config.toml
d_model = 160
bias = "all"
init_std_qkv = 0.0341
beta1 = 0.93
doc_mask = true
MLP neurons of a small language model. Each row is named by its layer, matrix (up: input weights; down: output weights) and neuron, and shows model dimensions 0-127. Each number is 128 + 32 x the weight over its row's rms, rounded and kept within 0 to 255.
After each neuron's rows, "fires on" lists the tokens most often at its 100 highest values on Wikipedia text that the model never trained on.

L10.up67 [122 122  93 145 161  64 124  93 148 153 181 143 130 183 125  60 161 114  67 107 172 147 132  85 109 131 143 170 162 124 148 155 210  79  90 139 142  89  41 103 177 136 149 127 160 130 175 132  86 110 151 111 158 130 119  74  89 141 123 120  98 123 101 178 120 113 182 184 116 176  68 142 134 113 114 102 168 119 108 223 152 138  92  85 133 124  97 179 151 139 135 113 158 127 111  79 142  94 113  96 187 106  85 111  70 107 101 115 122 127 127  72 123  81  96 141 150 165 164 146 150  90 124 149 175 129 131 170]
L10.down67 [147 143 126 215 171   0 148 161 136 163 104  98 162 153 127 138 141 109  79 181 125 119 142 123 148 145 137 196 154 127 154 158 125 141 113  83 150 109 120  91 108 141  96 150  91 134 166 123  99  75 126 145 164 103  71 112 110 121 123  99 147 104 141  85  76 132 130 146 130 141  91 179 172 122  97 168 144 165 120  91  47 168 102 157 178 102 100 147  97 140 109  77  93 122 147 150 148 142 118 167 121  80 133 124 122 131 151 149  97 151 132 155 159 154 169 144 139 124  91 116  68 143 110 163  82 107  99 180]
fires on: "b", " k", "j", "st", "he", " K"

L9.up115 [118  36 158 142  99  67 119 116 115 106 132 120 105 109 111 133 161 156 118 126 150 130 102  84 126 142 160 169 139 161 186 120 129 120  71 122  88 102  87 126 155 126 138 164 173 136 152 143 132 177  55 108 127 102  88 185 151 164 126  88  97 136  97 123 123  81 131 139 134 107 139  90 129 179 125 111 167 195 127 145 163 106  93 136 144 127 132 156 161 121 159 121 140  89 129 119  81 177  74 136 182 161 123  89 117 136  83 158 178  49 205 167 126 143 129 103 169 163 114  95 198 143  98 102 136 144 193  65]
L9.down115 [159  87  62 177 123 150 102 109 140 119 138 148 108 141  58 104 167  97  98 107 119 109 126 123  87 123 110 182 163 131 102 104 115 114 116 184  77 121  92 126 140 160  88 135  82 120 149 114  64 115 100  69 150 137 165 142 180  82 142 105 223 147 105 116 157  84 167 137 131 192 142 158 127 176 103 116 149 143 172 165 150 134 158 159 142 126 155 134 172  72 151 152 163 123  94 179 117 137  92  87 117  96 112 154 103 106 134 113 203 126 115  82  97 100 111 140 145  91  82  96  90 164 174 126 170 194 108 143]
fires on: " P", "os", "ent", "ack", " Per", "ers"

L11.up489 [122 144 122 129  99 179 112 101 122  84 112 128 115 132 107  66 121 139 153 146 126 112 130 142  83 152 137 104 103 103 131 136 128 119  96 118 149  84 199 145 124 181 114 133 105 109 103 145 171 113 162 115 156 132 103 156 111 177 118 100 128 130  72 152 128  69  82 165  81 108 183 129 129  65 115 132 128 154 112 186 129 112 164 105 145 106 126 137 112  57  55  88 208 190 154 128 120 118  99 116 213 132 101 136 115 153 137 118 121  88 179 164  99 180 167 117 168 140 103 109  43 130 102 157 136  58 186 161]
L11.down489 [104 127 136 114 158  88 137 122 166 147 134  61  62  68  91 120 114  54 102 117 133  99 160 142 108 146 195 105 114 152 120 125 145  75 159 114 136 101 151 153 101 127 130 170 133  86  71  83 122 156 131 101 192 125 122 179 221 159 167 126 120 180 137 186 142 118 103 161  71 170 123 151 128 136 147  92 151  94 110  83 138 146 167 128 176 103 156 114 130 144 134 156 101 129 146 123 118 138 198  66 131 107 105 136 130 122  81 131 127 173 114 138 137 171 108 113 103  63  92 152 124 153 109  87 123 186 106 153]
fires on: "-", " (", "r", " and", "ll"

L8.up314 [112 131 171 138 168 129 162 128 173 126 129 124 116 175 162 117 112 114 148  84 138  77 129  81  66 190 101 150 141 163 172 129 139 105 152 114 116 206  83 154 109 204 124 150 130 104  90  90 139 167 126 155 155 125 115 183  68 119 155 138 130 106 151  90 155  88 159 133 132 134 106 115 109 147 144  79 127 184 144 114 127 111 111  68 132  91  98 136 167 154 140 135 118 127  53 135 107 211 128 105  90 176 147 140 178 143 116  95  99  74 138 162  85  94 104  69 126 126 165  63 109  72 169 112  68 106 143 102]
L8.down314 [131 166 171 100 149 131  98 170 157 157 107 189 111 103 106 151 150 147 153  63 156 120 209  55 138 134  90 158  77 109 135 103 157 149 118 155 112  63 127 156 118  31  74 174 216 107 137  98  66 153 122 137  69 131 123 178 131 163 135 102 119  81 111 110 139 124 124 155 104 110 109  98 146  92 122 133 161 154  79 120 133 141 191 127 138 161 167 113 158 131 141 145 141 142 126 140 144 147  97 126  75 135  95  92 124 102 144  74 156 138 100 148 153 185  75 118  90 154 118 163 154 130 126 112 132 121 195 121]
fires on: "2", "er", "ist", "al", "or"

L10.up138 [128 102  74  86 114  41  80 172 139  89 137  93  97 143 105 148 115  75  82  71 126 147 153  84 118  98 180 115  82 133 134 111 112  92 128 169 100 125  80 171 128 182 189 173  82 125 134  85 151  69 137 117 120 114 157 132 156 142 142 153 132 142  72 152 121 138 120 170 146 182  88 144 127 138 170 124 106 180 136  87  95 107 193  99 110 188 148 110 192 144  81 100 113 142 120 143 234  90 163 152 120 136 121  76 140  79 135 155 157 124 103 103 129 125 171 130 127 146  60 125 157 103 156 149 176 168 145 118]
L10.down138 [138 141 121 215 119 156  75 151 108  68 165 127 176 138 155 152 137 151  75 120  82  66 143 104 131  99 193  90 149 118 126 129 138 115 127 176 141 185 156  50 149 126 179 113 137 121  96 100 137  52 146 114  72 144 162 116 138 109 110 109 118 121  74 169  94 160 135  78 177 168 172  63 144 176 125 122 132 102 146 120  87 152 119 155 123  97 109 116 107 135  90 145 106 151 128 118 171 210 144 187  97 191 170 140 157 111 147 139 156 143 131 136 162 134 104 116 124 130 126 178 112 143  98 137 159 153 107 192]
fires on: " m", "b", "a", "m", " a"

L8.up440 [139 125 141 112 199 127  91 125 177 110 161 141 100  79 115 122 132 143 153 119 171  54 175  84 129  86 120 110 174 121 138 144 165 109 134 131 123 184 124  66 112 142  99 170 126 140 147 145 159 193 149 164 103 162 136 131  91 171 154 105 105 142 167 141 149  75 112 132 112 153 151 122 118 138 145 131 138 182 154 126 105 134  51 135  51 149 170  95  42  99  98 114 142 122  88 127  86 210 119  95  37 112  88 121 179 146 108  97 111 105 152  97 134 112  98 108 126 134 186 151 118 140 135 123 121 129 129 151]
L8.down440 [126  71 102  95  93 104 121 140 189 160 157 140  76 132 124 114 133 143 160  90 147 145 106 111 111 147 203 146 202 134 129  88 121 119  91 188 139 138 116 141 149 102 195 174 145 147 134  98 126 132 137 153 174 129 120 148 119  79 170 105 120 117 105 145 150 167 169 158 116  96  75 109  62 114  96 124 156  61 101 128  88  85 144 116  90 131  78 141 157 107 114 169  94 116 173  93 170 108  58 164  89 156 139 121 130 163 119 147 161 159  86 159 100 177 131  62 163 132 137 116 166 112 162 117 133 148 110  99]
fires on: "er", "or", "o", "ant", "e", "ent"

L4.up135 [148  83 149 106 121  71 128 157 127 102 168 147 159 130 192  99 102 150 107 143 133 197 130 128 178 119 155 124 135 104  54 132  94 110 146 180 151 138 189  95 121 118  78 154 186 131 192 122 166 131 135 181 220  73 125  98  63 139 182 136 134 106 115 113 163 140 131  81 115 114 166 123 114 139 127 144 126 120 130  76 174 110 137  64 130 103 146  83 109 176 158 100 145 117 164  74 158 107 159 162 144 126 110 139 136 110 152 131 142  94 125 154 133 107 142  95 115 138 155 193 127 133 180 155 141 166  94 137]
L4.down135 [147 161  95  86 122 126 141 109 128 165 129 137 128 139 194 101 129 164 145 137 112 163 139  86 163 147 142 112 141 150 122  59  98 111 112 171 121 158 176 134 121 165 135 140 114  50 135  90 137 127 121 141 144 191 107 133 127  89  76  90 139 156 136 140 122 150 158 127 151 166 144 178 127 143 147  86 120 120 116  82 121 113 103  89 118 104 169  95 108 212 134  73  93 138 139 144  43 132 149  72 135 134 154 164 148 118 200 146 173 143 112 180 101 179 115 124 121 111 116  99 110 150 166  53 102 163 145 137]
fires on: " this", "\"", " what", "he", " that", "===="

L4.up22 [ 91 136 103 157 154 190 116 150 121 134 137 155 103 115 143 109 166  94 146  44 139 109 153  96  73 104  86 143 132 151 109 107 188  93 110 148 102 177 166 141 106 144  72 155 162 114 157 105 125 173 161 110 119 218 123 148 117 166  88 111  88 139 104 108 104 152 137 107  98 122 111  70 138 156 132 148 114 150 132  94 116 106 181 116 148 184 191 106  99 144 140 129 189  87 135 143  88 116 140 100  88 135 143  70 126 178 145 137 127 148 173  58 170 125 120 133 165 145 149 112 119  62 140 145 146  80 126 133]
L4.down22 [179  66 155 104 102  95 168 159 173 120  94 133 121 108  97 123  56 155  96 144  96 140 172 123 172 140 143 133 110 135 141 164  96 154  74 137 177 138 103  99 161  91 145 157 187 208 123  84 122 124 127 116 130 126  40 117 128 103 142 114 123 171 165 171 143 113 124 102 147 152  86  99 140 119  90 137 109  71 128 186 139 136 151  58 145 163 111 131 107 178 105 138 102 111 108 215 184 167  42 144 134 146  93 148 132 103 152 114 119  94 136 141  84 142 138 122 220  70 136  95 113 121 119 141 122 116  97  76]
fires on: "ant", "s", "o", "ard", "anc"

L8.up344 [146 117 114 141 101  68 128 122 111 136 134 173 133  80  73 126 218 129 103  84 127 153 104  57 104 125  72 129 134 144 140 136 199 125  68 105 144 160 133 126 160 152 100 163 210 109 126 142  98 121  80 141 140 127 141 137  76 130 135 104 101 144  68 146 122 110 141 100 160 152 141 162 126 135 162 167 169  91 140 112 111 136 124 200 121  99 153 148 154 107 158 150 158 147 171 100 156 102 161  75 156 145  59  52 154  97 144 148 135 132 170 124 113 113 157 131 116 149 134 128 106  33 119 164 182 133 113 113]
L8.down344 [141 116 125 163 163  52 106 155  94 109 111 169 168  91 109 119 160 130  48  44 125 132 181  65 148  77 167 140 143 116 150 148 131 140 114 112 146 106 193 158 134 108 105 104 167 122 109 152 131 147 148 142 141 142 103 142 110  83 120 135 156 156 174 138 166 171 126 137  74 145 105 122 132 159 165 192 115  74 147 114  96 137 116  77  87  91 166 158 110  76 104 156  94 106 115 107 189 157 223  94  87 138 121 141 114 132 127 166 121 114 151 118 121 166  64 160 167 112  63 132 107 128 114 165 135  98 124 134]
fires on: "b", "n", "c", "st", "p"

L11.up55 [101 176  87 215 170  41 206 146 127  97 132 161 155 116  50 109  96 169 146 109  83 138 172 137 176 102 140 123 135 147 165  99  63 128  76 123 101 151  89 139  89 118 102 144 134  89 102 120 116 110  99 150 176  78 169 107  88 148 154 138  92 137 141 124 139 139  87 103 150 109 144 105 139 114 206  42 117 113 141 130 160 164 136 143 168 138 132 124 164 130 183 111 140 160 112 120 102 136 121 159 111 120 125 124 106 128  81 123 104 126 162 168 167 146 110 122 183 125 111 141 143  96 131  84  88  88 151 122]
L11.down55 [ 90 139 101 151  98 137 170  95 167 150 110 143 142  92  83 156 172 177 126 159 144 145 103 154  24 134 130 166 141 177 163  89 183 101  42 123 133 177 120 165  67 111 152  99 117 146 143 119 165 164 155 132 168 153 150 126 145  88 119 110 130 130 179 126 107 145  91 118 204 121 129 132 150 124 145 107 208 113 142  95 181 116  91  74 161 176 171  94 121  55 139 118 128 135  96 178 136 109  80 153 112  72 121 138 154 158 100 125 128 130 126 187 146 137 132 139 141 135 103 140 111 117 118  33 103 156 146 112]
fires on: " |"

L5.up82 [155 122 131 144 120 178 138  96  99 126 120 206 141 127  79  82 128 125 163  98 103 193 161  97 100 122 147 191 133 123 136 140 152 132  79 116 118 126 166 154  75 134  78 145 140  87 137 137 208 148 125 133 158 152 116 130 141 114 149  98  48  84  85 154 181 117 103 112  87 110 138 170  68 212  96 114 115 164  79 133  61 125 124 136 162 100 116 158 213 153 109  75 110 137 111 105 125 109  92 130 132  96 172 142 178 104  41 133 140 126 111 152 143  96 151 175 154 190 121 131 147 168 103 116  88 102 166 102]
L5.down82 [162 117 122 145 147 134  63 156 120 138  91  70 123 110 144 169  77 164 151 144  87 147 179 134  60 115 142 136  81  91 122 145 160 177 146 170  67 123 156 123 158 131 182 128 130 103  93 129 153 190 101 163 173  97 100 135 138 152  72 239 145 107 144  59 105 102 102  83 104 158 116 203 140 136 168  90 137 100 140 151 109 146 125 118 154 122 138 136 128 221 121 116  94 129 151 105  80 152  96 143 143 160 112 130 167 166  88 142 201 117 105  98 113  63 144 129 121 116 110 148 106 128 153  58  88 150 133 103]
fires on: "al", "ad", "in", "D", "iving", "ond"

L3.up370 [152 158  90 128 175 147 172 158 112 156 140 154 121 133  98 168 117 125 174 218  78 107 154 144  87 134 189 134  88 139 124 182 141  85  92 142 114  93  90 166 122 156  95 134 132 106 120  83 104  81 159 141 158 101 147  63 136 175 121 174 173 113 150 148 101  88 124 109 101 136 104 130 150 148 142 113 156 123  68 157 113 148 156 118 126 123 122 139  66 196 109 111 146  99 112 115 181 139  62 145  96 184 128 135  76 132 191  66  94 115 143  92  96 132 106 145 209 101 166 149 149 108  81 225 167 116  79 106]
L3.down370 [103 124 129 119 167 131 108  97  86 117 135  83 146 177 169  97  87 118 140  91 162 144 153  84  77 108 147 159 129 158 127 151 106  84 122 163  82 101 160 158  97 102 196 109 129 162 117 105 110 127 168 140  66 117 118 120 140  60  97 119  83 174 136 157  95 137 146 119 140  85 164 149 125 158 144  73 164 133 164 147 150 134 144 104  59 124  99 103 136  47 135 143 112 133 118 150  80 124 197  59  84  99 151 109 144 111  68 172 169 200 105 226 128 154 128 155 129 114 125 122 181  88 135 154 138 121 158 149]
fires on: "s", "y", "w", " as", "a", "t"

L4.up113 [ 55 103 173 142  98 108 124 126  94 176 126 164 139 151  92 114 145 113  59 104 154  77 150 121 139 112 107  89 121 170 179 190 152 146 153 172 147 115 142 133 106  48 143 142 156 164 156 145 159 115 108  95 147 182 115 154 128  93 138  72  91 119 128 129 124 126 113 147 131  93 143 188 132 109 114 119 116  63 106  69  77 152 170 147 132  62 127 157 124 131 133  96 145  99  80  79 124 115  72 131 139 118 160 141 103 134 169 148 137 137 134 129 152 147  40 172 120 164 152 142 184  75 185 100 134  89 136 117]
L4.down113 [127 189 157 159  83 103 103 168 183 132 111 123 152 135 157 153 135 160 147 109 137 164 115 111 103  73 140 159 162 197  72 136 160 128 108 147 159 118 114  77 124 103 122 145  81 145  92  78 162 191 177 131 145  99 160 158 164 153 103 186 133 132 121  94 135  79 153 104 117 125 178 128 138  90 126  65  89 138 133 181 167  66  86 100  60 175 129 125 133 143 148  76 113 132 135 116 111 147 128 150 146 161 105 152 133 155  93 159 169 145  93  75 113  74 102 115 133 173 127 178  40  90 146 114  87 182  74 122]
fires on: "ent", "ing", "ro", "ad", "in", "ock"

L12.up376 [106 146 131 110  73 151 130  72 119 134 134 149 126 120 143  73 102 153 138 109 112  62 142  72  93 158  86 107 108 111 110  88 175 204  96 125 161 171  83 121 169 174 154 114 125 113 130 182 119 132 141 193 153  92 120 117 111  84 148 117  84 164 153 131 147 110 165 127 201 110  77  80  69 134  86 153 144 164  65 177 130  97 144 128 145 152 132 141  98 116 114 159 136 104 165  98 117 108  83 146  69 157  70 148 154 162 110 128 120 155 145  87 125  69 183 180 124 129  54  87 160 103 138  83  92 124 168 150]
L12.down376 [145 164  68  97 130 115 156 146 142 129 155 144 180 176 148 167 146 148 151 134 145 100 149 118 134  86 152 148  95 129 214 173 123 130 172 108 110 130 142  56 120 106 122 130 156 134 140 126  81 155 159  90  86 161 119 108  98 123 108 137 189 154 108 100 133  99  94 127  82  98 116 139 125  61 166 164  90  58 167 125 165 157 158 178  93 113 133 105 173 140 140 140 174 100 169 112  93 117  59 165 129 131 138 101 109 113  72 112 115 127 166 151 156 130 110  84 113 125 134 170 134  97 115 124 125  84 102 149]
fires on: " but", " with", " and", "ry", " have"

L11.up430 [107 144 165 123 140 110 115 148 127 110 109 117 150 102 176 125 122  83 113 109 154 151  97  85 132 156 133 217 148 121 103 105 122 158  61 169 144 180  99 111 140 136 108 131 153  91  95 159 109 128 174 166 114 127  67 103  91 184 140 106 163 153 110 136 114  92 153 160  72 178 165 118 129 118 128 123 129 167  55 112  82 166  94 133 145 154 157 157 127  85 147 211  88 170  36 115 193 124  60 129 118  74 169 111 158  71 133 139 134 137 123  71 124 164 159 111 171 167 108 124 125 156 169 102 144  95 174 121]
L11.down430 [114 170 145  86 114 127 122 104 132 145 144 194 173 125 130  73 100 101 132 195 115 120 192 242 163 156 110 100 156  96 117 147 145 136 138 120 132 120  71 135  78  95  89 105  48 125 118 102 106  98 166 156  91 155 163 191  80  99 148 123  86 158 166 112 147 150 147 160  99 133 115 107 128 132 139 112 135 129  86  63 111 142  67 117 136 140 124 141  74 124 153  92 116 152 122 110 171 128  63 134 175 114  62  97 123 104 133 115 167  98 201 157 108 146 172 136 153  80 125 101 120 189 146 135 109 156 156 145]
fires on: "a", "ult", "ra"

L9.up491 [142 116 184 176 119 142 144 128 123 100 130 134 165 133  75 132 135 120 130 119  96 125  28  86  92 124 110 154 158 167 109 197 134 119 211 137 131 124 124  90 179 133 195 126 154 120 137 127 142  81 155 149  86  86 165 143 123 140 121 156  86 166 170 104 170 155  95 169  86 117 131 117 163  57  78 140 155  98  99 149 160 183 132 137 193  64 113 151 124 134 176  97 146 146 156 153 140 169 132 159 124 145  79  80 144 151 105 144 136 131 145 102 135 107 112 139 158 133 131 118 133  95  75  71 191 118 133 115]
L9.down491 [172  96 144 157 134  59 145 121  90 145 120 116 156  69 123 111 127  74 111 127 133 141 143 139 156 171  79 147 109 151 103 115 174 168  78 106 151 142 138 152 118 143  38  85  62 123 163 100 107  72 140 139 100  77 129 121 141 128 116 114  88 162 133  94 130  77 149 123  93  79 156 120 127 207 145 138 111  66 114 102  96 169 206 155 120 170 163  72 146 140 144 178 155  69 121 124 134  98 160 105 112 150 208 166 138 134  85 100 138 105 150  90 129 114 141 156  92 162 114 131 126 122 106 117  86 101 145 130]
fires on: "2", "1", " cont", " of", " att", " "

L6.up370 [114  99 101  90 132 156 122 157 138  99 129  80 161 114 141 118 139 159 159 128 169 108 162  49 138 196 100 133 133 104 137 155 173 160 136 162 126  91 166  91  92 104 166 179 103 110  85 107 134 140 127 173 170 110 159 147  49 131 131  89 128 130 174 177 105 110 115 173 123 152 101  85 125 150  77  99 141 143 119  82 173 117 167  91 175 142 128 105 142  84 168 137 100  87 133 146 148 134 182 100  84 107 156 146 118 146  85  73 149 115 102 164 166 145  86 131 178  38 175 105  97  67 147 163 131  81 130 122]
L6.down370 [188  49 166  78 119 131  65 195 178 191 140 140 141 169 151 163 187 136 180 155 171 148 146 127 148 180 128 165 124 126 148 150  74 119 147 114 136 191 139  95 112 102 182 101 108 144 101 147  67 154 104 147 185 151 150 123 127 100  84  96 136 138 158 180 131 146 115 170  63 129 146  97 112 102 101 101 136  97 150 130 165 137 142 125 134 125 107 137 169 108 100 164 120 152 148 129 107 147  60 129 134 112 134 115 164 101 154 111 100 121  95 166  56 127 113 103 170  92 135 137 110 155 107 118 119  74  93  93]
fires on: "or", "er", "ary", "ist", "her", "man"

L4.up420 [154 101 144 128 131 153 163  85 148 103 163 163 112 121 155 132 159 102 133  76 194 121 105 129  87 159 135 100 118 141 161 164 115 122 144 159 147 136 136 149 200  53 147 112 139 104 123 170 160  66 157 166 133  82 124  87 141 160 135 133 138 146 131  94 106 114 108  82  92 109 154 104 113  90 134 131 151  96 166  98 128 176  79 114 122 103 109 122  92  74  97 214 154 166 144  65 182 133 158 162 154 105 134 155 126 119  88 107 174 185 109 151  98 117  80 119 209 117 123 122 145 156  48 135 141 124 118 135]
L4.down420 [ 93 125  97 126  80 109 147 124 148 139  98 134 122 108 237 121 128 101  72 134 117 133 202 164 110 106 135 115  83 171  80  99 164 159 141 104 113 149 109 110  60 131 108  88  90 116 118 164  96 167 150 133 110 122 132 147 103 163 173 116 115 145 114 146 156 136 136 126 207 101  94 135 116 124 137 154 147  88 130 209 166 127  98 155 109 178 156  59 145 178 148  99 136  72 117 188 182 152 131 114 114 103 174  83 127 124  75  85  91 154 138 134  63 121  72 109 137 132 147 126 128 157 128 140 100 164 134 125]
fires on: " /", ")", "ound", "1", "ar", "2"

L10.up245 [104 149 105 107 100  90 108 112 114 138 159 143 133 107 113 171 140 112 144 143 139 124  60 163 140 122 121 115 164 123 124 118  42  91 163 103  93  98 188 132 110 111 223 150 145 131 141 159  98  76 114 164 155 141 157 111 137 146 162 164 163  87 119 136  64 153 168 171 101 148 106 114 116 105 183 118  49 167 142 121 170 127 205 103 139 179 125  85  94 102 151 149 129 186 113 160 144  77 115  86 155 121 131  95 140 116  96 151 158 108  90 104 145  98 117  92 160 171 104 130 120 160  63 140 161 109 202 157]
L10.down245 [201 157 131 141 173 154 153 112 166 114 112 102 157 141 118 109  57 184 134 120 146 102  84  72 140  59 142 105 148 114 140 106 194 157 146 149  66 171 135 155 118 194 137 143 153  80 145 139 139 140 117 159  58 116  80 110  91 147 142 157 136 113  93 117 102 148  88  89 145 158 207 180 103 156  58 136 131 115 123 146 163 170 153 149 128 159 111 129 130 143 150  83  56 139 107 125 166 140 168 103 102 136 157 126 107 150 198 188 123 106 102 110 104 113 114 116  76  83  48 130 140 113 115 106 112 156 132 147]
fires on: "b", "m", ".", "z", "5", "s"

L5.up137 [120 159 129 125 136 100 163 140 102 155 138 193 140 138  84  84 110 140 135 134 138 145 108 110 144  78 112 108 190 116 131 171 119 190 125  97 143 124 104  87 154 133  78 124 129  48 117  98  93 169 115 160  58 166 144 130  91 104 172 158  70 186 147 139 130 117 143  71 109 117  57 130 108 134 116  95 126 138  88  98  96 164 146  96  85  96 142 171 160 127 152 147 142  75 202 147  92  81 150 128 105 173 197 206 142 181  86 104 157 107 164 154 122 105 158  99 101 152 184 148  92 105 127  93 160 116 109 101]
L5.down137 [141 109 105 150 112 151 115 164 105  66 167 162 110 134 115 106 121 162 132 136  83  83 122 176 105 125  92 156 123 186  84  93 115 130  91 117 119 125 162 165  75 135 177 142 106 173 145 132 153 117 118 169 126 138 141 114 150 141 104 146 206 150 181 110 136 184 104 136 146 109 153 118 158  81 104 103 172 140 194 184 132  70 142  83 119 154  74  95 116 132 139 150 165  92  62 117 177 179 120  44 102 130 118  80  96 100 107 120 103 133 120  84 122 158 105  73 125  88 159 144  85 129 172  98  79 125 164 148]
fires on: " |", "ing", "s", "ie", "et", "ire"

L4.up411 [163 166 133 113 165 147  78 143 152  90 122 135 120  82 153 112 122 115 145 113  68  87  90 131 101  88 143  84 164 123 137 112 153 160 126 119 169  86 136 161 117 212 160 152 156 103 175 183 147 172 123 132  60 182  94 162 108 185 134  88 164 119 147 131  91  34 111 157  89  94 112 130 133 118  81 130  98 133 144 113 105  62 133 135 125 153 141 111 101 117 102 164 149 183 127 146 136 146  88 109  99 109 155  87 139 167 183 127  64 130 132  76 148  86 134 131  93 134 135 157 147 117 176 145 125 114  92  90]
L4.down411 [127 138 140 124 143 113 149  98 150 131 143 137 149  92 143 168  99  65 126 127 145 115 174 116 120 159 141  87  80  72 132 111 140 128 185 100 134 102 123  90  84 183  83 209 173 142  94  55  90 125 108  99 184  60  68 189  71 140 139  77 151 143 166 147 150 138 137 217 134  86 117 168  95 118 143 139 174 137 150 180 104  87 112 117 128 164 125 151 134 107 140 114 157 121 143 113 122 111 159 183 153 163  73 117 146  76  99 116  79  99 174 132 115 139 152 150 196 127 126 132 143 122 137  83 146 148 154 138]
fires on: " and", " rel", "am", "yn", "ast", "-"

L6.up236 [109  73 149 119  77 120 127 120 131 185 135 108  95  79 136 163 106  88 104  77 117 105 105 137  38 129 135  80 144  85 116 155  83 169  65 133 127 196  90 152 126 170 143 170 111  90  74 184 136 105 108 157 141 165  72 112 116 131 141 104 134 164 147 120 172 122 134 191 108 167 104 134 114 140 146 164 136  66 118  91 116 147  84 160 112 167 142  62 139 137  81 137 154 171 171 175 150 206 142 129 164 182 105 172 105 121 131 164 122 137 176 192 130 126 103 128 140  77 105 112 126  81 169  89  81 132 133 139]
L6.down236 [144 159 142 118 151 146 113 102 133 167 172  85 135 183 118  97 140 202 139 102 168 148 147 125 116 113 160 148 140 185 164 118 170 118  84 139 201 107  92  98  85  94 170 111 156 200 102  93 104 111 122 106 145 140  72 104 153 152  84 134 150  88 140 139  97  92 118 180 140 157 147 173 101  84 158 117  60 161  91 111  85  71 146 130 129  69 101 164 118 128 153 123 154 154 158 131 137  69  82 131 150  99 125 140  76 110 146 146 138 108 118 146 189 108 100 120 146  77 144 162 141  75 101 149  92 173 140 145]
fires on: "A", "ic", " and", "oc", "oll", "ig"

L6.up31 [137 113 104 121 174  61 150 185 154 110 160 177 138 150 160 171  74 126 101  75 111  96 134 127 174 173 146 147 166 128 134 141  85  61 100 107 161 120  92 123 165  81 177 141 140 105 180 148 187 106 126 144 121  55 129 110 153 139 100 155 132 148  85 144 105 175 150  75 143 180 188 112  64 116 156 145 123 143 138 129 131 101 134 114 119 148 122 154 143 105  98 129 115 173 148 143 172 185 156 153 161 199 130 167 147  73 149 120 124 109 142  96 184 106 136 129  76 140  62  63  93 102 133 161 142 127 106 172]
L6.down31 [151 119 105 152  76 129  96 184 138 122 194 144 130  85 170 177 134 104  99 110 129 154  84 147 198 107 174 147 153 139 192 117 142 167 151 171  80  92 165 146 173 142 126 128  91 146  74  99  62 140 152 182 107 105 103  92 115  74 144 139 125 107  48 122 102 150 146 133 149 128 164 149 111 108 174 129 194 132 134  86  96 121  97  91 132 122 129  78 158 106 167 101 128 125 158  88 112 136 147  94 202 130 121 100 123  70 108 156 166 144 120 130 143 131  76 108 111 145  80 120 101 162 126 128 144 195 145 145]
fires on: "c", "m", "g", "ont", "is", "a"

L12.up420 [ 98 130 129 111 132 162 146 134 126 144 160 183 112 128 154 127 107 155  83 107 135 173 135 129  19 110 138 134 128 107 136  90  71 110  90 100 116 120 131 158 107  96 149 113  78 108  76  70 141 186 148 107 139 134 107  88  84 183 137 100 180 163 121  84 137 125 165 222 133 146 112 115 152 137 110 147 155 122 106  91 169 151 137 135  86 152 155 156 160  80 148 130 138 165  96 127 165 169 174 106  97 175 139 125 112  68 103 144 138  52 211 138 163 119 151 124 174 132 148 130 172 125 155 152 150  86 152 185]
L12.down420 [ 80 177 156 132 134 108 108 120 144 165 124 118 149 121 153  94 119 126 145 110 140 104 110 123 126 175 148 156 119 140 124  92 231  48 133 137 141 142  67 138  53  90 121  96 143  85 119 135 169 103 123 118 117 141 142 137 188 164 151 103 102 119 181 160 113 106  94 109  96 137 116  96 135 205  99 124 105 154  99  81 150 100  75 182 108 151  98 131 139 141  72  89 101 218 148  78 187 105 140 115 152 156 126 127 123 127  89 170 164 218 135 192  95 168  62 121 109 151 103  87 163 135 119 105 132  76 104 109]
fires on: "ic", " C", "oc", "ult", "a"

L8.up498 [184 103 120 153 113 152  75 166 139 173 101 109 129 127 180 195 141 102 122 120 135  86 158  55 128 122  92 154 149  76 152 156 138 136 131 170  96 141 106  78 102  99 141 186  99 137  93 130 165 200 122 180 159 142 120 126 137 148 125  92 139 116 112 139  84 105 144 157 173  93 118 130 140 146  97  97 160 108 137 118  86 158 157 149  70 144 111 144 135  70 139  84 120 128 127 176  84 146 148 107 168 228 108  95 177  82 140  81 140  97 131 126 110 159  93 105 184 118 203 183 153 128 151 102 103 104 124  80]
L8.down498 [126 126 174  71 138 123  89 157 162 191 158 112  92  89 104 156 110 186 179 129 133 157  98  59 115 107 155 167 125 120 103 124 140 149  94 127 173 110 150 142 122  61 119 130 164 146 126 168 128 102  84 115  54  83 186  84  90 144 133 105 157 144 160 105  98 141 171 135  74 120 145 107  55 135 136 137 135 150 143 168 129 150 165 125 117 129 152 106 146 102  96 177 121 148 162  99 119 140  64 122 106  49 100 125 159 164 133  96 147 172 102 175  81 113 144 114 113 149 123  76 142  60 131 116  89 101 141 160]
fires on: "or", "er", "ist", " director", "ant", " president"